{
  "d_model": 160,
  "norm_place": "pre",
  "norm_eps": 1e-05,
  "rope_base": 10000.0,
  "bias": "none",
  "tie_embeddings": false,
  "parallel_block": false,
  "init_std_qkv": 0.031,
  "beta2": 0.98,
  "lr_head": 0.00773,
  "grad_clip": 2.0,
  "batch_tokens": 65536,
  "seq_len": 512,
  "doc_mask": false
}
MLP neurons of a small language model. Each row is named by its layer, matrix (gate and up: input weights) and neuron, and shows model dimensions 16-111. Each number is 500 + 25 x the weight over its row's rms, rounded and kept within 0 to 999. Numbers have three digits each. A neuron's up and down rows have the sign that makes its largest values positive.
After each neuron's rows, "fires on" lists the tokens most often at its 100 highest values on Wikipedia text that the model never trained on.

L3.gate270:500503488522472491510495526520480464503495483484500537468504515471500496516544561492486494539502487514553480514480488515492464491490492507544537509470453504504508462502532565559485503486517528500536549538533490472512503521465511470471510493527506485488549487474496493525486495492512484464
L3.up270:489509540524493512490475502459507470518468486504521516513532488471491545470502500509477474539499515472538499505493506522483508467482540471520528510501494487479495486516478516496506483495448570489498491538483463509500514482528471487539444491499500482521545506477484509520486531466491528526
fires on: " to", " for", "\n\n", " from", "="

L3.gate80:509464437496498440485538514494505480507504510530494486516527451492503499498535493456464532537448508476493500506464477487522505527507479529513502509505507507472516506500522498469546531505480487529492498531479505536436518517443510471503490504501500502510547516499526524465511492524555530479
L3.up80:527466509539477492477512513525469435488503500493482471511535542529531470513464495449472477532491492478493535496479501494510496494551492458497511525495493520510489462482515473492522516514506500488503497464502504534497537504514478535509443503446505526531495477534509529489446558499466532504
fires on: " he", " 17", " 18", " 13", " 16", " from"

L6.gate40:505480510533539483517453509509530479536473538515545465521526541491486498493482493481534500523515479478514490518507542512520530519533444492481493452479491459471525528522552520521500458494503493489545470521534536532543467529532505507470528453466475528519483482502499514496497488488478497489
L6.up40:510465470454485476513507504490488517482532501545478471513485464493518475494493526526486552483482491483497481515466499503503478520470500490496495501480527513525505510522478429505465461491487563498496514477498471436482548525484511517519481541530521496499490476471477520461490516456517529494
fires on: "s", "t", "n", "rd"

L6.gate70:492495504468553470504459514511495501527495501491473485495483446489487519501503492496462523467505484483470498485464488508486520521554498511428558493474505509464491522508512513486510462516489513507494503472476514504533506476516507465516482480515535518504522517452466461513494476457525523494
L6.up70:464544480525509477517471499563499497454519478483503500557530520484483457491502468497523515437545457465503555516490503521537496489486487530496494488509473514472477547486500444504537502483509494504441503519543488482497504481502496483547507500504484521490436483505511486452524507559461506490
fires on: "ti"

L4.gate224:510539495501486453488495539498487492492479524496517525533457485518504509459477518466488513514475458493515495511508518476544492523508463545527480463530498497496474525464492506486435505496486471477491521539527488503520524484472500524560507450537496496519482478504558513501535489532472521491
L4.up224:441542489500487515479523529495454458553505514493530493468530497484540523443522520487506500501502479512510462515519486491473493453468547509511488439518514523451513501525523520468518529487524480484493490483511477476511487522509523504529529522479495520504508509481458488495529466526527463508
fires on: " it", " as", " a", " name", " of", " its"

L6.gate402:486487512456520467505523513481477525509476487461514509529490492463500513502555537470538470493484484503463478447496484475507465504531496514513481484498509523533576477469469517478521503470499536446532473490502476505485489552482505534509527517496508483498477505501486493480539445511511513497
L6.up402:514524508542496516538512487525495528464488525524510539513481534531481501491511511468502499472539504477496526525461476460553497483522549445474510510525495511503520525496472488518543470495484573506497490461498542507515499477488479486509487520498529491487507487491565520515480507494500489495
fires on: " and", " or", "-"

L6.gate290:556474488480521453501446520473489517538511481544528501492479516516490439490495513494467472534520464484534509504521473485502530451491461536487466475471491526469515479541444547532489488504514500497531490523527520489538521492470500496511474435461497508514550490466491475499484484501498517467
L6.up290:461496474531480465515518442500531512532549537461542489471512510519494463505514511481482504494511477466443506462502500478490539474505522548479496443514515462486451506472498475518453492495531544500456493486498471506495511474483495528527490513533478508492515480483532487464534479494533484516
fires on: ".", " US", "te", "ire", "ave"

L4.gate342:539497491495489531498539475507480499500495516501495471544524507491543528545490457526518513502471499467470555508488494498473484470460464474500501458509454503491519463476522465501521504547496500484556474531486495521466511523471570501539486506494495510531517493514555515467500517497469536491
L4.up342:534514505479492532539510454476487532498484509507496476507486518498509474538470479482498516508483522531449535469490528499489516470531486417493534512493481464477443522501496510480494475468511486492444501475495513559458506505495513517511494517505513519457497536465515558492542483479524518463
fires on: "\n", ".", " 1", "\n\n", "=", " January"

L4.gate413:531477490501506504516494479515484518498475511536539507511473488492460463515513530500492478468503531479548562502548475491497484487496481544465477487515539507507508466509475484509501502500494480479516516471508486510482532501505477513479527519497484513487490533431475553530480479480515526486
L4.up413:485529457486512488530519491469549527470489485512502529487470473526482473478473478519474527483490521505518511442498468476520481477486518558525524480463485501478512514451529512510542498487522509498469494480541498550454522499509552494541491503477494558481491507496484486497519467503455496514
fires on: "-"

L3.gate11:511500517508496507508456524482475543494513505501499471475507508511481502534507473456543494553512481492492486521492475484474512484541497517469534484506470472503502548498524481501482499519472527491477522504485466509514482488490552530471521503510514483540511486460515505462497515519510474528
L3.up11:500456493489478508499474527487444574429482482504464506481521488492493516482512510502536497489496474510564542460515483507484523486513497513470476544467510489526514463519511484505500509531506508508464462512483476496473452507527521507520522491505529473539528504483520509484460471536480547494
fires on: "\"", "li", "os", "ingu", "”"

L4.gate190:501500528507508547528480564444477539494505458495460468506465540464506515449510528464489485513479441482498495497484460497496475491522536503535476476507528480501501537479505482469524463498522471465503530546507450496472475488531503533490525480510450539516505455472486467514493516538515488502
L4.up190:490470486505491510531526475461462553472447489533499448513496461502516497492463518491501526515476526490511486463501490529517510461498520504496497518529488455523462490510542493513477525498502460542491500502540511502482463490528509499487481463506488500492461460499489488466548536516511470491
fires on: " in", " a", " and", " to", "\""

L4.gate351:518506445514536505474537541511480519501431545547468489485506509509496476513466491491531483480507513432477514496535478465504463517554459490480492466443468491509517505511516521515546496500458469508510541478531513478443474525494472545514491492490501484498483483493512527503488524517521489479
L4.up351:478451529486482463483538519497482500489414523550480476501507489481570521493493493529506511483464523479480484534486523466486481492495460466517504469469506518483520518497490507521534528501499532501501488472486504532458502472503527462500516512532507495485483490515508471458460522510472489518
fires on: " D", " A", " L", " X", " J", " T"

L6.gate302:511520490496506487485501508464473522525495492531546508490469511509500526505514499501490455480475476484510473480466480480483511513490445509484511492469502451465504493496509535501492482517491480486473458494545479506529491546507544488489456526499492512461549466475502492492501512497576474498
L6.up302:518482509520466497473520482465477540503460519523492475492448512515464479498531471518494502493497512498532455455521532466514524496508500539467515456530490521472485529500432504480500564510490439494522515471480501504519496503485527516481468503519498490536504475481496503530497491516518454534
fires on: ".", "n", "ti"

L4.gate86:473546482489532479518499482503514542507470475519544487512489507501506507470458482516492525491490482432486520447475461463495471515509516458468515479504454504491511515499502502477513478506494494521564506503494461547510491548511510497489494450486481500558483444496506477512485551482505489494
L4.up86:515554471489488455486485469499514468537486473541473464505558484497548517477495483535515498489496460535524495466495476471504506536459470457495512520484497497491504442530512527457481517495553563475536498530543472474486512489497500496529484505493519497555507517490509525531530510493491497495
fires on: ")", " from", " County", " area"

L3.gate336:505497473498486516522483466493503514495511473472500550499513506497486481493498493493491486507509501483524476518489447474515501476504538522465489512481498515513517532489481499484508490483520526529494483507503509491550511484531514592483525512535465542448477510537570472541512490466499485504
L3.up336:503523477490502505492504481492536533474503504503447525497494518542520489543489478502511486483541528535505478495542522475478449508537462478530482456539473517526501453509487499454493533510533492519454475519504524516505487508534513508511474467451493466501507537489505474499516488493515491486
fires on: " under", " video", "-", " pre", " Sub", " Under"

L6.gate206:472496514488528475486451513514477501517475461543484487487501484493488479478508534491471490455533474514544536476569485501533509507523511491453521491515469449471479537461499533511476495483502496516506515528522447516488526472499501514501508480495471551491504501456525496516519480512491519526
L6.up206:476448483475541497510493488486543512499510526508514494541517499470498484520494487527517515519501517513522488490503478501462493496546497503532511535464454442522499527497534487521507506509440476467491475487527522482503484513539500486434449491477480530478485491516507526476539483522504510499
fires on: " of", "s", " to", "es", "e"

L4.gate174:521491497533491523495471493522496530494506492442541489516470475521465501521516500488487477485504486519522525526526492485492514515508493557502503501523532505489477492524501480429465488504500516541539538517463482480493544540518542532458469505506458502505548480452502514494520488493517508511
L4.up174:516551454510496490504448505490524517459480454494446510532528511543537494492493488486499517507503504488489500534528509477498496472480525510547492505509504484500488518524480473496473483540498466504505519544496498547454513543555556504499523482511498512477437457514489514520471499532464502506
fires on: " =", " be", " often", "00"

L4.gate65:433483512539493505491501506509505512515462528468499511493529495501460507479475502474529496540506494540528513472490506448514503512487511479470514499501515495484549459465514493512503499510457540517552491535522485499507538477526497504485473481482466501521509509483468540510509472488518498496
L4.up65:503545505513497535472520503516466452501536487435462532551497521504511479455491508491495500471495463480517484494508494480548495445498489474465519486504440508487472474505510472453500474512460540494517488492513522526506536480503511503498518497482485521458492527513557492495507480509497524532
fires on: " p", " l", " enc", " rec", " dec", " ch"

L4.gate391:491457519539530435516530525542500522530507523467548527479522532478475458492521509485501479448517521486490501521508502492503465457491493470504514515500499486544508469476521491519538540517492530516502450528551501513474513510475498489471499521471510513521533519523468526446524546469486501462
L4.up391:467500474480482495515514554510469491530531488490524514488517498519492488522507502500570483505488522500558501477525515495558493458503476487481552490568465485498478474506558496501532485514519491489465522511494494487493525481497521495492504515484486521508491488509433485489498518518493512498
fires on: " is", " was", " lit", " \"", " vi", "di"

L6.gate247:513454508511518448497486507505525515504502490502505492580421439486458529508524500495523522470493496452513503490514508531507532522570517538481509538513514507464497499500520500499539479509457512506475483499517493540520511473510516503531524476514496508506481482460492539456501485472527471502
L6.up247:539516433528451498512463471493439530410479489505466511500487484515486523463542476516472520527493475506511490492527486521475502501520516470535510507498474530516496513497493519477516436492502466478518506477501486500482511495488480485481501447499497530485465549547487542509470458519479496564
fires on: "oph", "ci", "ti", "log", "ici", "si"

L3.gate68:455504495497514488498539474498482477494478535506521486512550541513547488512538499488487494492509529481513508529530527506453513531515520479500515518485520488482547508512462528482497529473481506534547529506489530477464492479515507536485517450495450524517537537480482535484486481515532484497
L3.up68:478486509506518521440484486559443453527526454501555461485504515504542492469508474493535488473511506502519496470509512494493527505505483505561524484510491495488522530505510473469494508471474493542527486452506498486471460471481495504456470465494468515529454502473525507494534526526486494456
fires on: "'", "lies", "nce", " indic", "h", "tes"

L4.gate24:460535509495487448461488548524489515532441496499501488491477512472508503489554505483478497553504528479483501532477551466510486541501507553473503493490462472500514489499489536496536480478500494504497509529514471477468512521515490509508478493503512500514534494499528510474499486489522513493
L4.up24:490521519495517485507495512490521510501493481500514462469475509519501494525464506533509503481499494480547498475508496530469454517487519481528499492487539469464485496519544555492536518474507491497530517528503499535509532534528531511496551472476478465561493542511489460446505477482439496508
fires on: " to", " from", "mp", "amp", "b", " of"

L4.gate247:480455529501543447492486507484506520546504497507480493524473510505472477465534531474515535468489495486531515537519499511518463539524509470514491552487556437496510486485496498480516531526464520465496476525520467518520468500503502497525482490476517517545521486518493475491505534460479480454
L4.up247:531531491501507510495436517488460492449468509435506479489512515499469526502529459503523500461500473508498519507512542478519514500508509470510495485490467499526511504555488491542469459481476504510481485524476504534529496516512553523452522541471521495523493481535523444473432529498491459514
fires on: " =", " is", " was", " for", "\n\n"

L3.gate37:495473455492514501512468492484515508490507486442522496544487461519468509479503464509501486494519457463510501479529495509511501435545500543493493457533437547496448514468489486494504494515480471500553502497477446486529481471518525494508482503494465523490507531502517537476537520530538510530
L3.up37:526492507470468488508484462531532505523526531520473490531478503522458490494486495490506494515509535449562496512457516486499499503497511504515510502464530472435524506508515475471525449472470510485482496472498458496459457475526515503537476491509493517496541446484529520507469526523485507497
fires on: " or", " and", "s", "els", " indic", ")"

L6.gate305:480508485520568507515516512460514482498503494479518520504492493481493457493474481507520566467500525522537524467502476502540465463515516487515503520522517472503425524447529491507524472522501542488480476481500480460547493515526518493548492506464505489469522498511527484510495520523502528448
L6.up305:526515474484515476495474480524466487537555502516501513463533502499513520543488500515507540515517510526500527506479501513479547515462483497477517474537491469520421515507531493472500519490475511514497496475527471540460526455513490511509531477503489531521458468508459511482504517544533510500
fires on: "n", "'", "ns", ")", "t"

L3.gate171:472498463505479503457483512484499508529489493493504485492534516513504530477510482485473448507513520514563552512516507501484495492516517479486535504445505458554530516496489517513559493495500497520518526561516490488548524500513554460467480478472476522462546505502510520508504525463529448517
L3.up171:462534589455515507500482558475508464519482480485523504473549517483492452472521533499480494500488491551493464507480461498472487501486513466504478480517537520481472506514462479484523522487508493496512489505495542501494473493512478486538478537457517488484551517454525484485508497469485511446
fires on: " p", " sp", " l", " sl", " we"

L3.gate169:501541468503540481551495505482481491461529469497482526524474491479510496496474440534547458513502485501538479509492479496454493458526498480491502493520481513452499510518509547471479504512539500511514470539530489510541507516550544471462504495455460482544507515470505462518508471497481491503
L3.up169:456484471477491505525542503487534521526527521568558486509489485509468519496477500516488494480510475508522540490485489490511494509491477523511523500536538454454506474475490483482500555469488523485495482498514486453517485461521509492507550514486496483477512490499431505503546522541502489482
fires on: ")", " name", "nt", "te", " Cast", "ract"